{
  "n_layer": 8,
  "d_model": 576,
  "n_head": 6,
  "n_kv_head": 1,
  "head_dim": 96,
  "d_mlp": 1728,
  "vocab_size": 16384,
  "activation": "squared_relu",
  "norm": "rmsnorm",
  "norm_place": "pre",
  "norm_eps": 1e-06,
  "positions": "rope",
  "rope_base": 2130.0,
  "rope_fraction": 0.75,
  "qk_norm": false,
  "attn_scale": 0.102,
  "bias": "none",
  "tie_embeddings": false,
  "parallel_block": false,
  "init": "normal",
  "init_std_qkv": 0.0275,
  "init_std_o": 0.0,
  "init_std_up": 0.0275,
  "init_std_down": 0.0,
  "optimizer": "muon_variant",
  "lr": 0.00427,
  "lr_mult_qkv": 0.4,
  "lr_mult_o": 4.0,
  "beta1": 0.95,
  "lr_head": 0.00264,
  "grad_clip": 1.0,
  "warmup_steps": 200,
  "schedule": "wsd",
  "decay_fraction": 0.671,
  "decay_shape": "pow",
  "final_lr_fraction": 0.0,
  "batch_tokens": [16384, 32768, 49152],
  "seq_len": 384,
  "doc_mask": true,
  "z_loss": 1e-05,
  "train_tokens": 335500000,
  "steps": 11656,
  "dataset": "wikipedia_en"
}
MLP neurons of a small language model. Each row is named by its layer, matrix (down: output weights) and neuron, and shows model dimensions 384-511. Each number is 500 + 50 x the weight over its row's rms, rounded and kept within 0 to 999. Numbers have three digits each.
A block is one neuron, or neurons of one layer that tend to fire together. Before each block is what it responds to, as a language model described it from the Wikipedia text at the highest values.

Role/title predicate nouns. Nouns naming a person's role or title after "as", "was", "became" or "a", such as head, editor, founder, president, physician; also the article "a" in that slot.
L4.down312:491473579336479555611442553548531497592449428488517611553443403517509562548494502515480485522477549445535535521469505541532466551487469453387534506505437446518410501568490553482609589443613483527493532570459496391575585524544507512502462643519524500474534551413493432456557492443508548489580388461502442547506579532468520508414506445512512402567546415480555521544578524514461423441526
L4.down428:478531557547528476491534480538499502522513540484518452418520488448537475503562465508478565470484528537470519461487472508517491487517532529468409462622593457494494411538493570487484445476561529508536515521481462553550470474494408533538521540492381486571426425522424571450496463460520580571466461423514445523519561562429455531441571505577528453502463470434503449526582526584464448497547
L4.down688:468495494425534516460411482530541519557542540535538484478508540472385547420606500542531556461501559442479520526447566453466524548474437551416497498496534535527472548415571516509540492414538489430420491573537536549510591477492562584511498524493518422546543583503483488537485486488423414550569486576550577511414486405543449437543510514502442417462538521497540559545459543483492424485515
L4.down884:458502484513407487536427474532428478568476518547501582603506514507484470540496472562515521497531546456521554461431433567523570505568522437481517499445514479526484452531490522496533513544411534498544480551517546579549475563498452536454572466549509455449497485464534482554553486570509574427542432434478501490482541442534446448537490537583411481510453505461414517482475446399537469572409
L4.down938:491496493414530525439493482528547516447518457506462529548547530462476498494586451589525555569526517489436492484457448530531457505547515531421508576432524379426440414551523493529490534474483421547554541498470482517498476486518411481505538474546435576526513582417464439518460544435530470505452439492602511547481454486432449506454446594503497534561564557528539519445567519439532498423606
L4.down1114:502507483478515507533540597465429569559470511519568509406521568468489540457465496490497523520540531524495584484429516439427478545492533450443514615467479599471541426523542521499540485415569603446535524425496422528587601539542458558497477501445482456446497512507534479493442511488484558480430500529492619466483460562459529490512518502507529456514570524490598454533470491496542503415460
L4.down1545:490456489513488448445502546557501507535450549594548511509538515489445518583493463513496504530524600525483543603469475545518594584452567559513468394459488556470479492464488463477584450447540574490474519572572472455426494561545449512385483464504542516572479574504581546498404551510451552603580571407521490528565521547483485530407439509447482495513605475522495567476585530426505492405522
L4.down1717:529369545486540430525551535514468528547613495523507488443473560486494506505479481412406613473426524453521441500471446497462503506438515463561467563418460496419496506526496463520492542524512554491436513517472553550577511560528497473480461514455540433506589483435450452478445474520409602507485511494497505497487390564564507425545470485441399517575417508464534594537585524500522482487466

Agent-noun suffixes. Suffix pieces that finish nouns for people by role or job, such as educ-ators, physic-ists, spokes-man, also manager, director, and some thing-nouns like catalyst, music players.
L3.down893:425451566461540514569574507476483586499543486419501505437589464395498545590495480385498521527503532563418561412478450567428456417574537546497505549508453568493549541498478543549498409477533512447551440531521480512413547532489529524466534541506407448609464607410564547492441460507476536547450468502579493443488465505517480422492534488509453422518490544382529511502498451433466551565479

Clause-linking "as" after clauses. The word "as" (sometimes a, when, because) starting a new phrase after a complete clause, especially "as well as" after lists, or "as a child".
L3.down1356:450479531450356554436516463569465616532507466485510422461469548425568480442449472528478485560472478535458531447413478471486511441452516482461480581456504433545561514477502461495424468511520494500552501503502526482445544485550446553547559583580439406436480585527627590514428579508542499544579540461441568481502472465584522631514521459496542483464494613532544396542506482581521616476434

Spatial preposition after noun. Prepositions and "the" right after a noun or verb, introducing the place or target it is on or applied to: "scales on", "ring around", "superkick on", "head to the".
L3.down1436:443467492510477436508440596509478418550521567487553527325461512466576540502571472497509530431492537433571524543550471514502427579575501482379474497503576592413491517515565471504533462563562498494389377441499585444555521442533502463510516482569497494479543551460464507516456481494494445534458480511553509519479569481467551504509566511499522463523523541566536449501563538542467465558462

Unit after a number. Unit abbreviations or joiners right after a numeral, mostly the in in converted measurements like 1.6 in and 6 ft 3 in, plus m, mm, ×, –, -c.
L2.down2:487412393614507454517498542511445469538428620523482534465445499502549535472556422495452453618528534575546503444511417464479462390466489540358448512425593449436501476490514434484511402581421375441621510482516570431417484433553439488503460508470542466497582447495489500477569549430510442560465515482607520462415519500552501552515509578565526501620436542485466516576534475515535508493519
L2.down119:542567457519423473479486507598501456545506492557462476543466551519567454370454501460488399506470512477584593594547520395567571511518539500486433624501586476532552501484564442519582445479471457514475542446483501520507417412470569488426562446546464565481434542480504537554511380532535513472472538481493384449458553449549574549598426411540547472531443474524518473491547552552439516499421
L2.down696:544594515522417542442550499493415468498554501432460437516601512518555501636436455526553492513494576604448487457541532481411521449494513540595458406454556626477521462538563448487579523587490438469432570467506468533448592514509454595536540406609506461496484605495467464530478533486508571548494485418468491393559426536508594418494473453559553482453441531553513537658469481486550541500445
L2.down731:416516540473416527484395555434567452509493503538435490561503487486472522552453517542505550466567536530426481437471473508485595498476407551463528506424470515518494459569499458482521519406485531509438485485417560449482610568526482541549519502655468513471473450426544496467460559595416402519535540420494505472380492491516509489547449476461509462499577550541506543447424565399511395486414
L2.down790:517486443550601544484435543489516479507490457555477497546476602500582538494503428521487526442506516488468590444530535429483481505601500516497475558545465490485482494499581474558476531524471455527500602511483531443458540575520492541399507553403520434550532500529437510476585560526437493572450496493421471481448496534511503477473475523492524505495528541523508513403466498624491538431507
L2.down898:520555467530524505560493531480459468455543505468438542536475454539440511450595555521447488486494504485445535455506552499434499556505532504562450477489461438523548570471402434556567564601492460492562500568492425479429444498494539572442510440550532490450476448483548474525450568493535553521491493505533418536392446489477553553519541515549431582474472509546555488466548581491424543384443
L2.down967:548495561410567521554494448477510412447459460520522492555528507429393447529430486530513570562571467490520461456424443551520524566474531493581437533562430570491497492509498498532561414466452444594491557495586573615454575468550547493490501465415464458549485502458485455491469494443457482458471592423475477438429547609445565468543524507564399535499470480459441565510502564595612424474479
L2.down998:534461547464451513520452524395453481530513491525483577463420512480572426485424580503531442517485506510542535464447447542551433444481453468546466474450542435549498571460432536462571490506474551582503426441522569616491484507516584474511527460621410553503459567483444470491498477491377388519584497490513461379506475529574560446542486446456500542500505476519452489535460613494564475411393

"as" and mid-word pieces. The word "as" (portrayed as, sold as, appeared as) and "as" inside words (invasions, feasible, asleep), plus other mid-word fragments (dynamite, incentives) and nouns like support, advice.
L4.down30:448553577535363444492477503541494499513453478479554399431569576459500527558554477578398390535560514442477569520409543607497545489453387557513381453491549583558488431555545454501477572552409530497482527535445541479482468494527482415601424480519503591394537522448470469519576522552596494476528458478645509501523493480470573529554534600541495445579377451558535442452469433510443458529463
L4.down111:571526538518553519467547506606442454528459513545507429565499507484503500448425501469581384463527550545567469523601516542477557449461515502486490513463480543551446522508472535547460348536468531511450530509465534523557551440378548519493429457509525436434494512576481474489512475459389458601477475453575517615513559546502451545404459510487458479628474451550443447515516421467457503522470
L4.down430:431525485432497586545572553582584468493445491429474418539438543553474412547515514462599506543500485524397470431408472542502524449580452506478466522521449491477490521382602540436440585449578525482476480511537460464438625580440484466493560528474545440477469428487510456555480534473470437545486588467492526496525467486596489525593450448570534451437435479519528462514524432497573495425538
L4.down845:540523519441486557439537430524501427404513526551436405545517521441503494560479491450545461469561527484545515495399495513497509443461446452478507520474478471560532514494457497518304626612518551457476519498446533538427610555532450563523469486462398474488453596503496527483478463427537482470441546551494431554504474508580463574496466500522469479486517495487530530508487556551518415424464
L4.down1133:555477489473523481538493530521484413473517584472457520427442533480516430494399613421562446520384572593471472496527521510537517496488411438452545545565479492425381574428531611497528511518469402582563457489555549476574460517460510518527616559556373538493539482525430617539457438504431463474512586542505451492500495455438521512475517492540493491515509488430470477475475461541463628531574
L4.down1239:485591587523508444449493481466490527505477528518556492492507460503530474508510567562476361494444653420551620465511534507532505516554507399514498420429549446498548454484492475460366508421505507533519550531422566445415445523536441556559582502492555516493584458530437503456510479447398540519531573583502462485613546574510458581436380487461477508517463525419488462415494480392460429475487
L4.down1429:499437589474447553536523506559418511566487489566641547544493447477465598572534536564482505465440611579463472481640409543467463449574447530570441476441552468486442473511537565448560488521493451575518541467481566443545456502510422509484493493524383416478477517544453494427486574435458411532530474458424521498458535481513549519457497550496492522622469486574492423582506441418604534540526
L4.down1659:577474457557504434445520477464487503488496519506522554479506457603479588417474446393543464590608484479486552452469504531528542473556578541462476523532388472429473525475502543529635414478448565403542594539531518465428516488529487579451531533449525439528531441467418434513559562506456498531650427483500464508468514512493483531542461543509455492540559502556433382474518533566484527436562

Agent-noun suffix completions. Final word-piece suffixes that complete a split word, mostly agent nouns like sail-ors, train-er, shoot-er, also -ed, -ist, -ague.
L2.down124:567438497467528571605452460423484505412486525411529469557477525504483546474480425411487538520540443582344493504522465453538426433546472499421544411473409469553467534439563573598396410453590463546554468472566517455443519499562513522582452542509451602594483507483491472458474521546485532501516529494489512504509531412525444537481504423486537631456508464437532581533468532466491538463500
L2.down447:414522483484453477466528499485623498394432487505548520500490579372529525496457466538566525582483469473370477534492502508487544519419550521480529476562646545426545508473534500488543500514519495540606407518499507575441414539484509508496493471500545549482529423440399513570503619560494477467518452505455515446555503566559496530458498459513509488542465496430596507443543512484521521501616
L2.down473:430491467511457405537525431513514555489446415520495518494477470528567559571486439522574568510532487542502455508413424509530337476500558468466437465426542541524500515573576484565464425465555484528588422533520399531493460579569498468504531514417495551540420557432459467529503579615577501502519497558501448382539473536526480486543479438414513380505405434437376499563518449557560527467531
L2.down508:527502533505473568383514476517476460496483506499506514500527489381415407428575479536469497515646501563494542509559525575505496484544520388462412557512561513501482561518496479517448536474560491479522466470531508535478525567506585548524585509546497565533526493518541490509464539431535493588514466514542542483569484534455422563486493529465548578558506499509525437515550449506573577468472
L2.down542:620435368586470617528503475435429483483542555486436453496505477535489509498406517475495468446555524496524542443616490399547566434532463463411602443493435519534546528472513515532496496514537481501530520543475480572445582382509549484456455451542520500469576459600457500447493441516563410474456526495456502529388521446394506422439562495542490494461500582520546559480439416573524455508480
L2.down654:519535550479474461490543548494528496454507447510488457524582578400482496455439494556476543453435486604577495561462374455433455451498491545462373486480526534516585531599509480543527590468523534467519463554533423556477551429514459503423505479512557551612558457554527562561521545477541460526427524400583448469480423569565435478511521405477478500532502438550477460550510474449486479547450
L2.down987:445539456490550505523506433528590525381460494484646593478431454494393436530518533446498569441577571453485572552457461391475502498514477458438524562440499585507520495536549456455517547565476413504506514588529465470507433589531497520522481506478443559492462509607529565481402548488511475547535455533464485416533512503460504609430564495502501516472527489453488486433445483524514456529530
L2.down1286:496499532497468571519508543404524517499526506487532574528498541475442526532418475481501523474381549513451560419484500499565502397513515439389545557526578503550519435486557500545504491404546518465563472468511459485487568653501431559481564471445535481527562466403512542572532530541528553514453507564530513483561493547634463467510481516542458574444495514364411545486530504498491465612524

Main verb after subject. The finite main verb, usually past tense, right after a sentence's subject (name, pronoun, team) in biographical or historical narrative, e.g. returned, moved, signed.
L2.down274:490478550518586528565485534497454396522496521519515557525500506443420552588484554525475571485532586471475495553358499499579539597488519502461499505589377574443457519484579552534480498484602490602543446491466467580507494518595501526518482500460513495533478524556440540554554559578509562385395518453441554430513552460576489534447429487478495584472552592542456554425420537566465425499463
L2.down681:494452498477471532392435512490498504462549537545439534467618598430486509450563530494447459532519529547512583480459594467587532403460414489601405428522452478504613446582533533559488577562575501480491566446547465639522529536464538477505484473438491393525460458468503550503594482576455445539584540415464551549506515471508589522495484509524564509447437549549583521448534515475477403520507
L2.down819:593474437517513604520505479463536490511391505465515489504496446468437519530538536520528583520520465580582511461484462489520568468595498452526445407478554544539438476620561527466491497451533506529471451528526477569554471465564495484434507604463510437548524490507522545500507490545507476500455459526455541452470502512486497483503387429472539529457566549446494490579389508534526510533410
L2.down855:622550508589509545481510574547511496410453577534588513488465458382506524534544431546462404464530439543531517560511458484457516539491497511486469535535537464480441378514509573481490435521472459544474499517548569513506492464563587506483506494450482500534548571508544381501498389439448442518522529477494516433554455424386474421487572425416548441432500525494528528492534549468520491526456
L2.down1062:428377534477521588545435463502511522480503486467510473561609507528517428532510515498559519495541583476545503444601482522511452483449511491547441489535561572515503470480419425527557454533466511515478472430492500513618530460490476461526463498441531510516535531543477504603472488535587468397496469437442536475429502522563581452544440448570502530606459546473480517432501495589503428379524
L2.down1114:550434528512504500536495613518525502540508487526462446526578580561544531563396359447488515520528554510578558507423469475552524561509577472456480529549477569517448453570527471486483553495541501472496423514545464503451499518513473576453455559456585501534460560454458453573520509542529552425434426498472505440545513459527513474422391504477548548597378529462451479514520449508501456495507
L2.down1251:509481483539481480524454546509404489541476495512547508464519506483490589485437491518551503468537434524556513563466526519525589494524506474452476457471546552555468481515532453398574564562614489597502422485461515500483406437580596477562560508508544433485445416531571567503501503496497428504451507473518436509441504496559543532438529522496503507478527434572449455490394428563468420458485
L2.down1651:526463515440438547472517508574456582475435524547513551495460391568514551540453474472552440481580506529456532395515554480501554491510454547512449478541478449526469476579444474488436466500406503498581498530420481559481483531484567487503553504545468473526495549396530497541461487459384520527481537534425570538560519512492574516514549460429532558571563459447498486529455512519433507583579

Role and occupation nouns. Nouns naming a person's role or job, often after "as a" or a title modifier, such as head coach, executive director, mayor, or actor.
L3.down188:439395553555553439487462526452451484484503501467517525460492492523532483507452449568495572441497562446484618571464428512447478521536544445429435439423484414557521475492490452497469608426478542460467547587413538520624464548500555481492497471579461560485522550440559491474455505524474569492569499551393504548577546512514488472469465443463515608517497565474534489485565487481475506461425

Title-to-organization "of". Mainly "of" after a job title or role naming its organization, e.g. president of, Chief Judge of, Director of; also at, for.
L2.down521:521404516514382465482540586541504520477477479509437487474495534545510443439576577447420506510505549546488489479598488501497464463546516486496518496580514580480483506513521496526443481459511556523534530554433380421504626452438530594475494491549530536520439513509464587503531509527432527473477487496482470460624376520529473411573492528541482523507465517572498457467523478558471513550468
L2.down748:484536543453485551469481479541525510511508532450510380487510577550531438417488589544527505481532463455433461512450523391476530572422564543471507441456541415539628414489565453436518502539474592502424572558495444513494468407382539532465453407453430469431525438510466458468506473436489427402491467456513457508588541542488515520475521552493494532536516515512518588441495428546473568613599
L2.down822:511547541585464564505446523492463507448413535513513651422580496492452411407509546569512636580486509493537541498457525565481565474534551480465512508550594558520465561499445503437525526492485435594546451438389379523487477564483563538519558455521548466469489487557505468542527517482583485559417494532437447408538428530568515440544608544585459580501489448538484530470533425460596508414543
L2.down823:436418485454458522484466520473502598550434515460476574424509537549486499484494561521467568508443471478452550486528388564531469447523483544454565486543549520479468527475492603503492503445446495575457539485572484428467526505398550451428449447509399531503601473474424514530473513629553471472451435533493574508488392527481531552478465443487535505593413467523457398475545524524496545512451
L2.down828:536521650451508602545480512482502398497539489518536611498590441497423417447508480535546472569437543448413521431467457514478654516478551480396484517541499506516425531552550554496508546468573509551462480587466508524558324535532527471466407399496485598430504549474473433496525479471437500556495515437382540552477503479480467463477469536440547560524553522488530490491450577520513474452458
L2.down1036:466596528573511542606559461596453519480433463515578614395537498414538426358468449421559577458486456515491513452510498467423466445492507526505600578464511493517523550499408492483497450517478502495564457537576516500475533531476535466503606495561523485523529495452495581459416483490433442396491518519505440474434519543538523595441598471537424547513473477516509430429581463475487502460590
L2.down1311:498513501502439517510535460508441400498594522467508453426567498516460443456458399390425575502383485480531542495385491478504481512560582515541538437464489446474494495480499569580380488547400478499519554503495498517498507451475619571459406477578503472469494482406452498484501445515461412498467495575510457530494419528564499582550548473467564561540536470533462479474483450486398584504481
L2.down1661:452403483432481527532404498520582461539540459437517459563485533570585466497494444405572402518515508481422470478479496577502497497481446468447576499442551493474503482511570473485471486478575569577470480511531480534521484536424534486470492465542494490380564566414475414496493480434521435507484532428415496449430611445432489596438500435510502474464449530494589496566530460422466528471578

Main-verb endings. Final piece of a finite main verb right after its subject, usually a present-tense suffix (-s, -es, -ed), as in sacrifices, eats, encompasses.
L3.down622:527431481557487492484544568508581546466496531487538493528532509480385532427539553537433399378491609568506425497542522556531630578544556510628481430488615426512478419505506504509464480513505473507537385453546497533619471489556558439497529461502472469502533494506557479587502418525534480479511399459529578503385500449539626528432447432483556501432442494481571485505480475563521445421512

Main verb after subject. The main finite verb right after its subject, often its ending piece, in plot summaries and reviews, such as stated, insists, chases.
L4.down151:608483438504524598457594500476561460559554523472556465477494420544629496448516519486529512560533417544419535474508516492579459500485435513436436463453450501588458498502561526581419450440567491548489609519500461518567479412527459499619530512447518463500446459436509519507510425485504412569487503541464505497468527570555504510483519507486534488385493496473551501595466498466482481581576
L4.down171:548559544497540555484475453643563449487411464482546567428491434484491507541524481571591503444459402489616480512512517539575516529559573519437520572524467491511536478434523500491434481500465467509531578407530464398484478535467466528499455570484444547478504422466420431593547535536516471499477522514527503543533468428500496487436474517470480451532511417458549536562546515476505553508441
L4.down209:495530449511541562544568556454513436605402442464544506455434498472445490581549495458466593520579502487508590476455541479536548483523548552394484476423557489369517572628567520448548462423541508559395513482483442498508437500512492498524531501482473423442484481543455504532571489427446498513471459552432567463490473497547486528439547550598535547462429555469504516480436494529471532533580
L4.down606:505513559429504500486431521506529470394508519497471473559498492489520444509538492526548422575525458548560568473466410505505472428526495583477497509443430484532542495499576482507533545532547487473494598560515433390441582501491482505518505456511569537456448551521516535452487523489503509450603516519544582465450443521449577507496480597463430536408525410431414451505554462483531469438510
L4.down917:451536517424504541445453473538454513520426467464496478462518569438455443484488508443559629477455458505446503481463426565508495460547536418459476582562521557557486514414535466533431542449468433458510474507511479442473498487503509562481470500505469500506499485463467549549548463564500557487569525502514483559515524559542623522513550614544505533474473491473479439421474423520417494545542
L4.down1164:451499501539502396433459410500495540497528467565548479519455492475540515532585427481517551518506470453432471506397467465478471488531595426460432473397541540562491455477437496403489505520532571421435529523463554491500540464508499491501467451535605493557489472445470518481435480503464506440509403407630579538522547500460544443514476536518433476507429502483464429453549449503550555541463
L4.down1237:512600404444541544536482507417452491527535490549570503547483542536554527540481627463516463446558516427513453457471540486486534444548569464508464472442495466534556614426486506508510408481540521561360437453511481459535493465457484576526549433528553402525450489512497485493469496525421506636443557558459569471534411462487550455474490485523499571379479510579467531552491485455515523432567
L4.down1662:465510473541498568456594458499441470418521596508522539455538526506510490601429404494500530499505507460434468464508527404557497462515475476475439548411507391437574452591550520380456441536560400477465452480563456412551564474525505509498516385544651525541524492480532468428496440451427493398515502553501599556533455558476580509582486518533568528419514581483524580503469595481480468444525

Mid-word continuation pieces. Second or middle subword pieces that continue a word split after a short stem, such as manif-est-o, disp-ens-ation, susp-ic-ion, explan-ation.
L2.down231:573544440483549589444416536532451530486471507459558423515491464475488489477557441486530516458529442426412441562458521521467561592448520496459478570483507553475502445518517565486537456434402480447413443483526459569518511499392456508484557475476478484512494475479491547485521466445464388451503551540538512575496546412524453569464546447606515494490472469515566427527526494445469429371556
L2.down517:507438525402530525481474424423437464454507534504486503507557491507438503535566354437533390502486538564506534500442515486550567481453596459532403450504486519536505420549443509435450412506535525431478525414453469531495489424532455499501528474479489553459501506546598543485513514505504535510467455439598503505505568452481470542493473485547458489464514547417462507428526521575468457438599
L2.down580:433522501538464559498610514474466520493500529488473489523464548542562558539459518578349501537472507532523535597559533512440444463428511608463499465526501535430560464436589436405568530509501459484504576492513427543510549465547556566567425497541442476471443506544492507415608445560475538411507466583607492445550432446504523486521561477521485515507516462549471542482444462528397560528472
L2.down815:505493485504523466480390519603385526456454426466557555461560499484490470489490540469463539534491485505490489500439506587443520468542476551474438524515472368504517514461444544531670519513533505516618484440435506499471479485429486501449484527488478458511501513373517544497425537581470490504439491513558494493412499474454556496515538476522481481484522551556484542471535485472508547509455
L2.down1112:461507484575569556556457481582517468471547546478531502430478432490496571492465483566507396508493462507549628551472574523448506493466475488407454586537506523544543565500549474469520538495509577541504481517490492459463492481539464481486526507507406451525575577517492543570404498459501527442471455541483488478467495517513554500492537472488492451455513465504503600509555471461442487435558
L2.down1415:551491499441485624434502472590525436578438511527551549363538480460465577469523550579544550484516455506549457523524517509468540507481555541517525530445468527463535552481548429488597461502460518550623448459450431541484509434453430482512548593462549442500469556555508417458475431456501574465509487512543493491525494525489566464503557510515521529501497415489602458484479520377540431481518
L2.down1656:523481440428601483459507429506659504579457468553515531509522561372503524447430450525538458543426511413501458523526562578419520496490465470483477557484489498511512557566602463551620459541498492509518478467495610511523446522432419483553457513521530530548510477537580490516583461506450528570436488514479428528515451588597459530487509516473462428477505539449547550466422445558572394516577
L2.down1683:507504488487543487557504499439468351521458509436469445452511464511485603483505483512476417523539496435508479603397519543428446439429437462537500486467417534533545474454410499558471497454519432485546399459509481499527544502529600574428622467439517529417445401563479556576464562534412527450547412472465541476526449467489548586485515547506505446455487502550492437474540575517385528541489